Part of a small language model's weights.
Architecture: RMSNorm before each block, rotary positions, no biases in attention or MLP, tied embeddings.
MLP neurons of a small language model. Each row is named by its layer, matrix (gate and up: input weights; down: output weights) and neuron, and shows model dimensions 32-287. Each number is 128 + 32 x the weight over its row's rms, rounded and kept within 0 to 255. Numbers have three digits each. A neuron's up and down rows have the sign that makes its largest values positive.
Before each neuron's rows, "fires on" lists the tokens most often at its 100 highest values on Wikipedia text that the model never trained on; "fires after" lists the tokens most often just before its 100 highest values on Wikipedia text that the model never trained on. A number after a token or word is its count.

fires on: "al" 18, "ce" 12, "ver" 11, "ve" 10, "va" 7
fires after: " " 36, "\\" 7, " S" 6, " T" 6, " \"" 4, "S" 4
L2.gate144:146180130127063123146167094147159119103068146118172123101076133169106123136073077139116145107116116129114098091116119148139127145095134131137094080120130156114115163098131109103118112135149139216136086126129089126131134154107126111094141149122140114069133149053121072100141154155158112114126129085113084182204150074125103130150184129139097120175127110119126142142112130104080091082116128136129187161132156156121179113114046160186135148154160109143126206117088136252099115171136131161112160187097121180126113142063088160142159113105121115168147149087159082113141109101140088109141073129142139103140140092121144191116091136070095138146151095070179137077161154104143199158103081068117076136126100126103058115120153145127117147128105084139148126063111128118144184104108111
L2.up144:154099126080133101138146161141076141129127081113118095139166147085169154132145117073079126106116125119146176122113182113092136127170186153129129139100174087171096086089090161099170115146093112140088137164158114072168100130090136132122165136113129054129185145113114167204151114166104152114133121167069064129065172143120112128165087110141177132132103148131084144095066201137131170119140141104091137114161103111119135136084098114169149159151220122138138091148156113183089132125177135069117109157105150118166125184120114123116043144128183163189148144125137160142123126154153089122122117098176058083144142092165130141010115078136121108111160094119148148129166087176100140126092146146099099173191106123163138124197160141145104132122126105159130122072178151141147070140116133
L2.down144:069107158178091151117128109125158105045126202114159172144087113176105117143088135154134080082161149091080142159149102138117178175185124123129131055119115195157110167149153138129189068124120134136163087120175104103140149128122124094213126100130113134165171155117074120146160122084110100111138106167127180080101121118104127054092114144153073134152139158111168100121141120144108136123115197121122156156091144120183176151130154155177152116108153129157100103166117133108065123088123122178140160142109091127120075117176154146130122040069109055093113117145137150087110126077151172143142104102137159109160104112166115116110113151217141126121096089095165167138088105117107137106103074111114136164113091159154140096057116116119115047149143103105147135178121147122133116108125098

fires on: "." 13, "bu" 8, "po" 8, "cc" 8, "hal" 7, "es" 7
fires after: " a" 29, " in" 22, " A" 18, " an" 5, " U" 4
L2.gate376:185144106174176137095159109114071147146135085146110183104132154168157084103104165091129188075111060157099157134065176103099139102113137113119084061066143114184129083097143067094127122099095165113177094089136165099110084165097083155089090142166129101114144120111141167128123121129108112042094206119126134125149150103089121177094099173156163091114082167098139109134098059150146105063168080136094113109107150073115123103080104101149143171178144162141103180178111100106178097119095153141095142112105119074156079124091095132143112078163171147157125095118098183075108147164125112094137136177179081174147186079082105112094113175131133136166175131138147110174130133184164116109164108181145129144119210159165113132137141094159178177116124094103127117106136140206111132101159139
L2.up376:131128135103208137147132054139149085169151159140089126099157088121113142138117141093124075146160099079128104133081099109111105108134140124120131107115124108198160120144084099206209108125179148103120144166189145130116144190113100155132112102158104179112077124174096088122151107110167119144071134105149149115153102153126137077171092164180061110100143096100174081094134087183121093191161110194110132127144118102115084171115127137068135142021085136127130207125149130167123124149116091135154093109119121108126095089089103175151154112131121109075066129108133141118086155072156118089135100096148067133106163124142065104139155116068168143145100152162098093122099076175100071123109169100095111061102114125187160134118134116098097118121130139132108163180140078135169161090090116
L2.down376:129078147156080113152141177112143143080119075141193173140161145120093073132146163127120152126145133183147152076140123118185174064103094126147168136140128143137067088131044176110121163161089135214080145143143084133094105120122153112177115136141076103098178143178140099138096104140091172069154112158101175089105144153201126102169122065101165160165131127124134165129133094140199110161134105153169189086165153131132135098082120149189084096125151156166051130118179155135142097083134103089145180108129159146164093129064166121125094076154104164111127136136125066142141152160081058163166108091146159120186165106054118163164122113113088120104112137153159122127190166125136136171079164135148158186142098103092130151142165147117124144108155080187125119082114144167079080153134098

fires on: " First" 12, "the" 12, "nd" 11, "so" 9, "rd" 4, " Votes" 4
fires after: " (" 16, "-" 14, "2" 11, " \"" 8, " |" 5, "==" 5
L2.gate617:099168052146169124157171109170138154103102131066134136063126122121079087175170131133124140139109058172120135125092119134174120075202141119109156136139149181108131092115141139114105139139114107080118135115196124093126117112168154145128117128088076135120122104106109121153150156140140121179115136093142112164091180094103135162125112046138138165140161049139083128200077141143146090110152059081159125098076137149160114196167168108135098147095143085171022125118138062164152116161114096118101101150074103137117144193212128091151103143148134093080133109144171100124124126111143106159091107205106157116123111103163070170119153134133109096140120127093148156075130115109119154119117144095112126080141113149171115153147148138168095145155136068097100155098122142168184126110105157
L2.up617:127118146104153190102069081128117127112176166172120155146127082133137101109154158127151147176138094140173162166085132120147156109160098116206130115118166132105173145112104070106166132182131149118089102137139091142114152081094168077091132096126167128102110135120090126132170102104115174105118191126120132140123144157093186179126119114176144168175110112089127126142175170124150173181172145120137086079095112101076088118137117124157105081064059103145104150104091163129091177158059185095163117119121165127113131122169116134145131198042112122132058104116125069158180070156165148138133161155073128144125105125099128137093150147099160146126144122115111139147111143120131136152125062164121175073129113082099074139071112114112074048120151163161080117076096135087102080099117131
L2.down617:096131097138064099117117110142146083210075142092127121087164062191143185116141142179170181106135099091147086103058109209090158110148097105133169110122106097121080141068116127164118141209114162153179133109147168124130079137167119046095118109089086142121180162122145125130075154135145111149153132138133145137142118163171095128172102151108158173087127141086109179143116149134118123129090109155110139128102172165176100126098146127128123150138118196127187202128165184094158135142203122152187112138136168077075116139127164148135104146089119089128181145173136120076110146101077158125165143137105149078174138119140117117151147154211161160134064120167102097095084162114047219111155076151141097158155133157103090095179094111095162134163095134108143076118138148128163112171111157

fires on: "d" 25, "ar" 10, "le" 9, "et" 8, "ir" 6
fires after: " " 88
L2.gate463:068150171159098135073172112137148127160084095091182126173089177161077086137143151141142141187095138105131138117190097176131142085158123127151175114122144116115077117121122088104136161123161142152130103114146144089077116152126160084141142124122141149117147178129100160076130173120212169117121130108159117113058097103111102153104156151149086167146156087163120092129110072154136129105126143129087127107087128107092066165165128142168220162092115170142067174180117155125118169110161107126117178210081156158117175126102150164129096135181151121102175127155067181085091138108102110109148156084107110106100088053187078140160157120156136142117068086076116151095119163146103203186110128081136151159195115150154103143133120145131071156152166125094096148087137099118104114117072103
L2.up463:113175068143121143101155077186104130069117066175114157128131157140162175149162125158113144145107103139134177139207162124125186127165120137103070120184147088160120069061049112118122058087142137157130145093147161141148100128144108118091146131101107160125158153128104092153148105144030163127147120151169099142140070078136125184103079146068217122132094106131138112178161086123142109155142147147084163125130167205109137125143149146087070126107124124150159099168062116132144167152153106115172154123227184086126043176168127140109142119086141145128173167155145105196129114144111115094102149137158116113134147119111163095134101097096121132129056147140135170124131124127149120088109120135081078153098164133045126160102122104134127097150116062108078107091082113077048134166134183
L2.down463:073105128147121197076161156116105145095134110103141125139070109121136168128140147154142176197153085116106118108139107153128146104126104113158139108070188148173135107110127101151158100192184186139101152154144137139193073130121107161158168111135164108097075136107120150091158140135135153149115119098134092126110111099131187141144142158102139131102147125121155181113141133121067135186123114067092129171107126083078120083108155147094120094120106138094135180143100141094144154111167148148167169119137106136082165121084128118116105125170110119081148162101146109085150105052038086175122049125144137116153108129101112083207185157089120138128143122158137111098171173063110103145125139100172121079159133152154087181193178171099096168116172068178136162139174180122159207047140153

fires on: "k" 21, "te" 17, " m" 10, "ki" 5, " miles" 5
fires after: " " 63, " S" 4, "0" 4
L2.gate540:173145143141126143097082116161163113160124133095132080192135167103122132106156125112183136159130080084176177165156109178154120091123069085175144151151065132140118127102130140056113161201101130112068083137146146176130119086126113139161162108128138111169157166079135151126144103120141137118157143068145146186176138130119119155105118135134117123134156080160112173225115107147120142138156127175139111044138107169184128165156142090194111151100128146149128114065122124127174177138204174082157138115138132150129052152084158185171126134150136124149168082115153247120130095148139116178143112179128145146064176117127096108097126141077170134141177101107165118105110127038207114151179135138123088090148135134144140124188117160139088071083127160176099176138177110134090136133169149
L2.up540:104106170142076095151163121162102173120100112177090175106144183149126140119133184090182140169114104123118134144137094117111162179125147144128132107130072144121078168069156111144117123199108136137123091105175103144118189155157102159139090122114159099117168124056111162162128183165109116088186152092123197079145093135106112091094149125198099089143132143105182166115122132140133110147119155135187099172108131091154135122146127105176113127064103102088127124091108104119146108122174176071150123128137113152055117136121167110137176129136057101177144129115149167159188141153111105093136148200105112135161157116042127145127138162163163129152167103142147083080158112181093105165140145123110163188075155093134157094119111136156132136111091089129131150179163120171086179120144072
L2.down540:077101153203125084102140154138093130142134126180170116159129129065126088077152155118102148076146090080097108127185106154090103097155048140045108144127100084139174113158139155131100177125147107133118155134149126121156100082151173142109136113101075150131124144146127142107159196101155132121063106132098116128109145138109176167074222103100139115153149107156139115081135103109117149179114179108174099067157083100142159118133144179184139107155155095109203121075135159124122114149090126084119151084140145106072121134120129165158043178100103189148119148130108141094183125176158089077119145142127136100127031157170149079160132120168140125116133091084106128127134116130151050102097133149131094118159134124121087061153149057125110165154154175173124094078118136064161108128116157

fires on: "et" 10, "im" 10, "am" 8, "ix" 8, " place" 8, "au" 7
fires after: " " 39, " first" 8, "(" 6, "te" 5
L2.gate889:067125153222106062158150098114174125113127141053065145077102136107171090083136116070127121144114133089129098129126128154089135076105167135109144101126114158144165133097146039128114109142174115101160123153054118201093055135167129080107200092120114156162138140109133165136155118118125162124106121067137103138126055165066128165170155124082101141180101115106134171148106126164123150123077150091081089129065131114094140157141121124056089149119112140161074125117083151139115124135101135086093118142092139123109120131121107134065150140123059129094163105089107133086088147125088146176122159201102114064125170109148107048168130131113178079082080104119162149077115113085102121114135138129133148153145109167097119114119122097108133091125150113159089110139100114108111094132142147
L2.up889:117099111151109130141081123147137170140174113124142150133158139161157133096120151133186120131116057117167123076156113067100115108188145152152086174154121110088084141186084205108136186121156140154035075113137115162176124138161165114126111071133186124157089171137159164135109139167121133102149072148110124059133132132106158156087079100092154161096081164136120090094103122080142110118131161151138169130185127105077149115176149108098098095141153090095195108123100058128123166149091056134091124163144094107098180090143153106126148129121111162090126124128129118148183110104132109120107087109185143125152131075153117128125091118098070123107094106168108095100170171137107154186094068140158096079170143144134131167110139134142149109180151156099140100083128107053072085168150082
L2.down889:146154057138075124194103154133171101112102093142147136132124142172160131145109151104138142151105111154131136207164120105143086116154137129138225104124114122132140165094144188156106126122111094161142125078153211120113117122125112166088130082153145113172132134124097153168116167153109117151126087070136169140134129164203166057129078168119136186130123187170112121178126154128156078191175070175102124148135063169190137134139129103099148130110071182132122116100138134170119091133147192096143187094127148136078102107114108141096146121123141137124190087190118142170106140130139105123142154126064129119141103105161030098128167131084089131135106136090129122090138126125127120055142126150152160111149127130174098174156111203111098141134073111098113136135132147081172178149091135

fires on: "." 38, " become" 9, "bu" 6, "s" 4, "ron" 4, "'" 4
fires after: " U" 31, "S" 18, "U" 9, " A" 7, " to" 4
L2.gate1195:093128163110185112207170149097082106156125105110174162147160087108107071145095146164175110073091141135139208160077105120083187168142125061124142138068104078149058085151113125105105116116074152172086137134092074040054123156101114150103109124143107128139089139139037119107053158175138103141155121173103141086124151071194107111145167136161155142101120110135120158136117175205129101147121156193137081140188082140087159148155090151118158132108132089156142116098140109124129061174060066111143124126136117167115092100117119122162154109152107159150106071065153121113137100122176124139067093132188126155177142171116152104122106190114137111149147126102170113140169150087106132160137160130130141166139157099157123133152114142114151093099119168143101131136128174130136114130167097
L2.up1195:129085102121121092142103170105112122113138142091110093145137071104110149135119146110132084049115130018108151155145144122112124110117162114143097114111143070166134140149144055156160179104113169143162123141050110106088145146094123171162146096093126144163124129175115099103063166089135185135132086106170057165171213104202091119178084148072143116152173121084126148144119097124113087092177132144151108056187107109108166147146169136040177100119105192140119136138177149132087118065119125123105069084100130134126114137126121141140145063129112187085116091104134126126119078144069093171158146056140117161116211139110144115126097155114161123126168160127162124129107145081077125172166127121109114082145164187116122138163110125163087120107139198139108119138123175127077141053098168
L2.down1195:107110140155107143144107085121047163142143110155135132125056146134140155171136134216133115109137094139100097225175135136150181135116126171164095169132140065166083113093154127114210121138160055145099182172142179141112129188081057172154112109071173109097067101122071129130184131089161141125144129180114119154092129143129119106100163155109083170134095133134093158132166142107158129125095137119159111136114126118063155144094130159185113114161141180135110082136073155151165126122080150121182114154167165151127162135126147166025173101194099110110115112133078189123111169113166137120157101140087166155108138112138161092146122085119146107132157126100126084128162131172138111113148135211121112130150153207152103135152072104098139116121132137107135167138127109098079124080151143

fires on: "===" 28, " main" 11, " Main" 8, "able" 8, " Supreme" 6, " Guide" 6
fires after: "\n" 27, " the" 17, " un" 6, " a" 5
L2.gate129:146131100132119110169096099117102092095136130084113121119143118075136122169145117120113142132127070110134106090105117147110136073104121090088114166110076142121070147088102159117106128181078135172162120206106079084191134107087089185137139170127203115154101156157109076064098098144142140096116135140080177153144143172117054097174145070125092136141164107096149121079166076195118128097128109150160111062133088152164043108159131152154137110127151159120181160178178127222114122082076151177167158204105089114095150128106128140135110141145133116113133158158102147142124139137157176158179182167131066073118142130138122096116108112122113084139195143152163149169112117075124118127119097134165120100121196162172079107201102161162164068106107144110159095130138134179129134147204128
L2.up129:094142158070103133110054094173150070069100165118140111150127132086163136110075130102138090123181143109169101131090139169170154086121193122146203172108147109182085189167168146124116175130120130113171197118128103100165108140097101173129120104122124132113209086115142063128119145180094185178144107127137161096139148144111140083118145127089175124120088105111117160118112131132111102187139122134090117116180197109101108138172124115149085098103112166103255111116160183091152127166111166114110119148131130164087131165078121079148141178144095134167128134143172174170133165165142125189153124129080047124126164107143111124149114035127125190095139098161122101127136092134151119182121126114140142124097128129105071154102126126151138076111128126145118171111150176109095167118116110
L2.down129:137142090200131135118117122094121136143120144156173076113115150145101078087165172125105143119151197215112133131132159166123134146130114141134146101145115187087105117092120202197124096112152104164141107113164094151111154100131099144143153135111111136150138147187124064096124172156168110095133167071037154174143121134127118136143157173155079158176162109088093145090096117117131176040161101120120152159122070107160052160109163157224173115099133105125098148143099097128099159106072089094130170112138159115174131133171156124095110160160209181114105130083175130114145152144120089075074126175139156135162086152085160106146162114226146105127113136095110101123146144065114123102097109100181125113121190198134170103111141116094212107137142115145139081135171117171094109170118181

fires on: "8" 36, "7" 18, "5" 15, "6" 15, "2" 5
fires after: "1" 97
L2.gate818:188125158146082118128152158138091163076219057055171093137107161167120137115099183136171182155130138163100118125148129109163145116122182093150170086118071097093087097083072172166166182095041065060178134137126151143151109117140088157165130164107159096149127110158144098094093107106192083087135135144161097144157102144134113138094081115127061131132203109140150123067132096113140100130129174134103128124131093124106176122127123179212154099119121158162151153134100132130127142110104102093148136134107094064090106127114135085119134090154119090125134146109165081146149091113122140092102129132173110112082095160138083109140123159152123101121148119134138137118066152110154167129121159126107112079134128104126103054127151116155157132156178139148096134103160106091108161135142078
L2.up818:141132188163131098079157109150095153098109093162096152151087134114148104124149125061084067104164132107122156085124182104107118137105148120124171085113118151143075135165101109155146104145165113098092117106183171141122131139131159109081105113170111115117102156198108139122120165208094096123217098132081138121111133082088053129171083145127069168058116159162073186114142144175152071176153119113160149138154184128140102164188133145094153113156165127133141144172137189094189109170116129144037140095096111106147100093116029146158110110100168075099130107109126099162143138116116165159140154176123153130105125097154053153143101134140093159172185153117166150152147094119120109121156140145106133123096140192214126127132086084144134072094162130141166112104141129081138130097140119
L2.down818:178113123101121120102131151098145107136179146079154079101137129133122180157122102153166153143123203090135114155110130165108127153088132165126143128099084142110203127104122125149168160069057152164118137110093105147116123135118095140179166118076158119065158152157090062100037109063202086092119039101176075121108119116139161104111125095168142086147189081129145175106105056143108147142066133096134160151098151186153137147113134176161132042145103051154161112150141091128114173118165120161168091149180113143065175056110209115151139062119101144135116120139139108138092064124097139130069122130134119153135083076135109104195107138128162091127105132123090132082150166133145119129117118141129099113123099132097153106078095156069096157150128118120140143097154157088102166135107140

fires on: "7" 57, " took" 10, "ş" 8, "8" 5, "cker" 4
fires after: "9" 65, " Chi" 8, " he" 4, " Co" 4
L2.gate714:125133093170137067071153113180118137144128126078148158079161121121130102188090108134129132121106133170107125119106171130131142087142155091064141038114109136154153110110127090124110149166130174111153119105077095143167114168119186168154122128141113116128095065159103099141122114136098129130093125126078044109137155170121120103117074060127090068130124084111104136132177145099110157117102161123142127163098188170088108137117155192136140127115136134130152092135099051109158143095142152092093084124102135066093128147216151124162082128093138101088160148088077114176151161117131127145118087176096128190164106085137117078160139133121168120106183161080114109124083149112137062150140127087098184148116093145124079096126083052144198141088059173118070126146083176148100091109168125
L2.up714:168105143071103115100144068106149127139115098143147105118186121127149125090137194182116085137168103120126138109111112127106157089163078098071174118144131160096085090146083115172141119104101129114085144102114124140105136088149164142121096130139141132157145100089159182155178129091135141189117115161145161134179189120140153101098142070146145105138148136139145171105091150106163135156144151170153107147192146101132140138111165178104118086090155125101161132160094093144142092067140145139063129091161149153143144085133105118118086167095083163118093101168146109202085133207167093169138109128172123171114155179150123101135105143170134170153092152185242091065141086128113169117107111110129099135103125127105136073089102077139161088105167119124146136193146164149141104131133150
L2.down714:136100122117107153155154184141127126079099137126123115078099098170089071140077071139139216092085108115126109156167097127161177147085133134128126122090093142135156181145073078114122086117090149152145200137102121159129162167121121065140109134051121101093088138134106147112156142126082113133129137114074094120086116165094083136146149118183124138119104175109121119172141184100141112091178126137137101144113176203088151159123140114154134113103118144108175107098095106123159178104145115106124176135097142031177117138156109110169155136189090146138155118116153191147079142108092129107075120139083161125083089068137075163170187103103076118154186080116143154107072135191111115148130151113090134138151120138112079042153192112115155149172110087139100133107056115140102118152134134

fires on: "." 100
fires after: "S" 18, " U" 17, " S" 8, " L" 7, " P" 7, " M" 6
L2.gate940:144111113095157149074101106132080128111136162044093169117134133100158125060100154102191063086101135113175149111125092099127138063084115127119163130109100154138129153092093157173092146097046153165100091096138114121193175184101106118167080117160126163098189097086054097185137109142154183084080131140156135147148061109115081077102067158145182130146115112112152117203128131084138124166106200120153127134116118137140064103086084099123140079119148109102139205116137107166173129100120084121123119098106118116137134127138148145087121082172073179094117167122090162149085128131166063132215102131103123115129171162123142153087186150132209163151109054200125107096137126126136066108160129149110168120078176116145157180140141139097134115139134160106125137066111109118084098170114117
L2.up940:114111084119105143097165092143145141171072183164150063147182064154206131135121080100114112136132112102069131154172135070108120147103129091076180100108161129160121134159119132090135109142137094122125107080185087112137111109105179113075077101137112108158146080119140158110104127148097140127117131110156155123141164105186194099126106192069159090144113071167144116171127140138153107161167120092134118147138189151065111150130113166153103103104129145121148173140141181224137175139162133077123084107141143104180162100099111146134136134104079118194154163082141123042139189183104093129143140179095120107084110104122130150089165123113110135120169155131159103135101118099127120150075133189081128113150158131111125158167093163129107117070129151117113058163135193138161126160133193
L2.down940:092140142150129121168102120089109190146155088093113144155070124172090082099152063102127072108120135155117172160173102133122141178158110087147112116159108123075123156092129124109101103099129104109159148145118178058203096148124157121162158031134087069105113096184093113113120145137060135140188159101110171161077150120116182107147134075124118129133104152115151133142131101099119111073147126112136193173116104145140121122128123094113162072177146167127139127114152117132079116153129087150156164123175141116118168112137129155120117116160083085068095093130135141129116136207142188104135093124130093152121133141159095145173115127132102088088136115141102126184175180082141131094122205178109091125135111157093128118120131161203090075121173174118103135188108090105186130063114114

fires on: " death" 18, " film" 12, " life" 11, " project" 7, " house" 6, " work" 6
fires after: " the" 31, " The" 10, " his" 8, "s" 7, " a" 4
L2.gate1125:174122122177174034107102121106132124074121134050110127156129135173126146134120180114129095116096180129127164084085125159102120100142186135175086066116149105160108120108085117195158118126184083169130130103198168175102115132143056075097182158164145084109116128112127087101111139149132151191151149141131083162190151163081133131143129092133112176195138147090116138128142112077138190100093215172057077135102112121165118129202131151130153119169107194201151185149102154093119111135101115172095135183056157164114141130064097147115196085169168143165095088093135123097146141130123205144074086154102165101196151117121119179156127178077108139131141127124135106114143156101109152147134125084161124119138141176130160080145124139127094140118179114098070179108106138153115164101111151
L2.up1125:204107141144149116106099086107095185103115092153126120176111142106144178096134168075099158173139080199159140160219135092127091138173099089132123144139233073137146122103075126148159086101143119103125140096169105129155112078171116056198067123149135161175120175151107127125141105116066130134092156125122125122131108107174097106078123151112124142132083113217152119153107122180097151117154188183119084164142126107164122105183144168112147184152093136126086142143142161157181175123152106136117140093145184164165145170154114147121128095131143109104161167163141126151100114136116125125173130140125116123178167149088122129138165118090117101187122146105146117150112104130077123085097161148054129160099064179128124148155039120170139103127195110132147153127145088124128125131201173
L2.down1125:117108105107088136136168082120120139135026148066155167114173141099131150138177162135144143087195144139149094119141125105197107089106127137114129123154114155096168061107188152092144081165113173144154127060113130118149104117190119101098098149087076118168209159103119101163154070136153133078177100145129135121137161169109122194109127068183133128096200177108184181090108121110155104188079082119193129058105134090120113113083142099158102136106079074122146135065123150141111049117128170120130134113081064141128140144120150102147143161109137176159114096213115078135098162155136103073198142133108131103099178160109165101151087134118142082184082139196126114095145168134170137145140114146087110132099131139155130124151138143117161141124092126113175147112099158167104107123093142

fires on: "8" 29, " |" 27, "9" 20, "s" 9, "te" 5
fires after: "1" 49, " in" 8, " In" 6, " Location" 5
L2.gate666:134130092119132071168153106075118124152137106167126173158080113111084107174112120120177142086106088135109124147146171115141102066115100144157142122063122157094124153106148126151185152152129145128170163195100127173115125157093141122183123130130128116127143155169145065096097123077145115174182123171134101121099120132166089196126133144088106143189133150146137143093167138140139123146061132096135157171122184086137117160115119128127202109158153163143133122117099142076135139112122116124074146144106067206102135107140177139140081124143114125069068156111132122128149181147144150135138104054101108110094081137138135136119120125122095136068103151128092090087091184160173168144107097194168159150097138197079172061118106138100131109149126134138093201079091172114105167138109089
L2.up666:097094137157116077112160089089059144113113091159100213156094135178113138113148077101178110107111128122130106106176141058104124108108193132125112105114121149125070157115182157106140164170146120158101167180093152191109118105037110164159133124152072134159150162127148099108080142125174123109175113164140149161137108137159106203115117120170128120108160118148189102133125094116108165169112128120095156177120200110131126150145118117188113121179132108133113132134069162114097125181108075093099155164124090157122154137144139135149116161137161148110034101137119147117117125124106146080124142116103085091159126130152096232141105137161096121092093101132136145109148139073125125089156151122202132134042139118082161113145126098132100166142115096096145100089108166093137082099113090
L2.down666:150123101109084130155154116128055118154101157096120103112152138130063162102101125126143130131145114091083137099086096104094158082111126134050086108185197107106146066100170117129184067094079159162122149133099113110114159117076155134121120142111129112126160121121106118153086094127197100124158078154096092147085195123140095151135171089092101087175162070138118122117134082157133167079084057133148174102136104141139131091130202113198145155129112093111089163091157116115122149123231109223181171143172170164108105180112046186116119125071139104139091118154061117124070153168104118100192083105152135116140152145117135174167126160115167107143130127096134149100152098140114079120113121124128136160133149130100115129121138072071118166173133113144176127127153123199181068145125081

fires on: "ci" 21, "st" 13, "tri" 10, "ro" 6, "cus" 4
fires after: " " 59, " So" 4
L2.gate762:182087143125077152158062166146122116114148116124088123148121101195164158154146101149120147126119186143093131101150162094112119157107114102123163126170164146070160181121106161141133067154169092120136071131130147121196085149165180120135113136100148156079103112093129173108071069181131075149121157113136091169155147117136136113092085167160116109117110128166184145114114126164144132117168114100123127135077156126134131105112142119111130188158150175183107151099139139211086129177148191096141103178131133158075109138091129142155140117073129097105096148078140132148120154092166131166132081177099149207117114169093133106176071125160167163152185202117099118030131141103165133156166142135123135059150117130184129113162130086154149154137096125132132090146158178130122210099117221
L2.up762:181117167125128149096119198092206102163107173075154097122142125144114128162118122095109144158134121119126197167126119074114173115183063131106175164128132090112092175124118141155133110115104160111112180122130134115181109121133160063127126046148064132168064141134128186127092107135122118199209176147182076096111139148085138139095174174146117123137153132120123115137160154113124163099154126132123089088092126138182193152134188100074126117151110134070119122121080169114122083101112152128176077139160112138128143122169185165079140136139170127086076097127139119126152123124133126151122136140103085150118127114115201139110137168101155130093185109166150102084132129141102125128077108192114206079152151152179106128116166113110128055123162145172095192170087101112108191065072141
L2.down762:153078105101120161148065103179147119099139102127115103140178101124098110098194081141081095113124124165162100141157120159159070148120147136143145084089113161138168150143137171101108144144123099110126101134123147161058149141122131133147126142106090138105085115117092075143119126132182117141099101120106176136130099125175079146067026091115098131114111134152128125077119131137098041188135155120149194149188109086100145110154090165140112144128138168151121186156111116255083167173129143156135144157131114142212126123121154113172122127111147102131168148128135091178105100086160112111128152125076146137087122143116132098140089145135141169111106105092102137105160162132092130124105179168171145150136117110113165150160166147150105209141153103142112103138145135182107062142099123

fires on: "im" 16, "es" 7, "po" 7, "id" 7, "le" 7, "ut" 6
fires after: " a" 42, " an" 21, " A" 11, " pro" 5
L2.gate749:103100131143147079124126164199108130145145099090110201121130116133060071118169101107170101101126095120074135155122111141131147113116115156162052106151093121129130215036124133173113148136133145176190102137075132146129108113129119169115134155122147194145080089176141108049151164132123174053113118037167104097167161084162100163143141083098138099058189117159157079136131107090125164162134145186108123167089131157116125115115134070145163111086090120153140113157095117117059127134107126151090200133157085075115122108156117092078159140164099154130161077125090182134154153069104106100114112110107114138102089115114120145083132149173149135104087131163140159145152146058160098144163101115153113126131128104083164121124152133125132152114122099079122114131176121132106154149180073
L2.up749:120045096103141108084104153139076147171148104147098176100154228119075161102117120156173108116156095123091139137066131112104134185136167148161115077172155143139128145117086115122157148076149132209121139076107082116106087052137141145102157133141082129150150177146153157108169141130119158104087170113085148099087139142162168211130133158155100110109106127138160141123155136107172121098158096136123169163112119151154134131096151090092145099106139129140131105158119162132129128141168159131031079126146109118099117071143143171162147131102156116111160111120150181136117148150097109173144164121081106168076190100143142124119169031151154128140152134149148103127151122078135137191164144177155162116131138113120153117091156166143035146120111101126178165110017142128104101150111088
L2.down749:160175150159162108106098104162065172119140106079084170151097151115151105133124126116134094091111106123104066086179109148121120055152126112196095105156090142094087126113166119139140117126088174097085117157113083141100193200121084142120147146136093116130126166123088131062113175155098118126123126180136097098161126102117110076153147173097138092096146170074055147128148152086127127096182149144120115120087221147149133141096149154108107135097122054126097165146157117092105182076183094120150137131117090146144179167125158207150126096124143130103166140101048136083114084110109083170091039152143123139058132239108090120151150092113134091101102108139135121087144162138148127145166125154210120144123176140090130083092132132143098074158148106137120144169167165115138122134204136

fires on: "id" 16, "es" 13, "ar" 9, "er" 6, "cc" 5, "'" 5
fires after: " E" 17, "E" 9, " a" 9, " O" 8, " " 8, " Q" 7
L2.gate979:103172104113209085124108164117139160135093124092130087172167181141125179167170148101135154176075066164102118101099084150093126134150219085118121087070099061140098172130139093131174111088131097184176081130097162115129102155088092148065126154120158176067138112132161176068118102158145161152151125135125085112098079163096117145138098170078117115102083112134115123150106138120126177124110136169138135140079166151046138119122099157111104162146166141120164107111076107105183146067157147072110132136140109089195129132163187113164162163124145159098098137086137144192152157128121081139127146095098096179151165153149115137143104090102122119072125153172144105094104138147119091170151122093169115083076165114165088140120107168158090147092118084139102130106093124139140081123100124
L2.up979:088086126128094135130146054041112153151147149129117121108189128135115121107173060110109132082137090162170167151127115073142102103156136149099123114145140112116115111146093125102084180128135124129154129145112141157135150145106120164059084102169138084158143184166112145146104145172117158146155169162146107125108113103156089175132110122089162109109112144158088126161106154150117079223021076157130145119125092093087114125170065091122182155168080112089113142113173128124090106165160092161146159146226103117167148086166162117191123112103120176145119096146119171096147187175170074061150138122114083170108170148068121153086115148104184176152145057159097083090131101167123115185092068142122097142170097099193128147098107086162061174088131129091135138076100087164166132118062127
L2.down979:095126117088124132167101132110095128168082139097143142150106150088090070196141147105134093112174108142133117076110104124121114156058162121080117112108151158110033111135107159075107115115156110151117152112157168163051087125122085101130186147098146092152048139150126098154109123142135164098168080162171190122040158147127163129138139110133123107090170070134186138104139087119137166139141137114115128137131158132104141123111138137102149132086092134156093166085164177100103216107096136073126140120151144117084119124134119113095155067153105134098132118129153175089122076113130148060113116118117152087081167092099116128167117107059107178088143136087112124133092127144190097117133102131159144071161183113110170179108114110141158090090156138108152077128178138077127072120189056